Weights of a small transformer language model: untied embeddings.
MLP neurons of a small language model. Each row is named by its layer, matrix (down: output weights) and neuron, and shows model dimensions 80-175. Each number is 500 + 40 x the weight over its row's rms, rounded and kept within 0 to 999. Numbers have three digits each.
After each neuron's rows, "raises" lists the tokens whose logits its output raises most directly, leaving later layers aside.

L6.down65:555496440498533455516447528456476527468528512489550461461486459524493471497453542480536471489477549503582485486507576506541569575481503495507511501503419555541498505471539501579473582533431502503401517480488471446467521504482481544479525522505464459528601541511441463532549509478532528449
raises: " they", " it", " she", " there", " these"

L5.down730:492491496483513433478480482533440550499467501481514473507542507519513516496528519428483489499468455461499437479574532458542458533414535459511518531489504482465467546444505508436465467453475514514506524460485404517477494511484564577418427463458510499513426534473471449525468497512505578493
raises: "des", "ations", "sson", " birth", "ation"

L9.down514:475435511484481565533556445526526550461532474560564544547502440476484460481516482513478492519556473434603497466597499496525465424496518530530453442532527440540453479609498489477500463492519490393521497511488469547462537417542573503476418456544458527414472525539535464559498508448491575525
raises: "ated", "led", "ised", "ized", "ct"

L6.down213:435497534439512519501541499537526517455511519474488472478521467494436452490498543440511475426501484458448525522495523477504461457501450416537544501467536449547534465533417561486546530529565562556519467493532516522585489534511546594437504471585489512468530493440503536473593572466482506551
raises: "ates", "ate", "ón", "ated", "az"

L3.down744:458489507528530557529506401489546531468565493551469442420517474480558483492420486504556508467520420449456507454543535466451480500538530531536490494500509516503480460534534486519483540517512489479474546465572440490510534514570496451507530541575469536487533487432540519482517559561447541507
raises: "ised", "cy", "ized", "isation", "h"

L9.down497:524495519480455543447458403490463494485476539526553435496393576482548446508456590507544490516482454473543604543534501442462501488433548437499462491536525481473482449506527512503489462501520627499540555519538462442508464445545507476481470491489492477505458510451498501482560566522505490513
raises: "ised", "ized", "ise", "ize", "ious"

L5.down121:455520431511584510480493488477519539508514489452486480545596507485471467477538394531485527459489477475520425512546483546451514459493530519568512570536444423529483558493493507455540460494499496562536575450470500460498456527504417558489459513501479556510482514508512544580508519516569546520
raises: "right", "nov", "lay", "line", "ward"

L9.down237:457515476521486506509536558579530459537473552491505439444509501593495445503471516485442465522471509511499591501483468411508477516487519491533510499483565544463455547557470454545477531501543491562557547441473458445508438439510510491546519504505494422476463532505578442531574500461457516503
raises: "um", "ium", "id", "ate", "ide"

L6.down682:543539429439546505528471421418543505504484482486489489566509487486487438501524509540504517520547538548489599567454518521440473507454530558488510461525482465509509549529433486400510492503463519503462527492522481494559448527475442533486516490566519522537434460457488522480553482464524492515
raises: "ric", "ance", "ridge", "rian", "ists"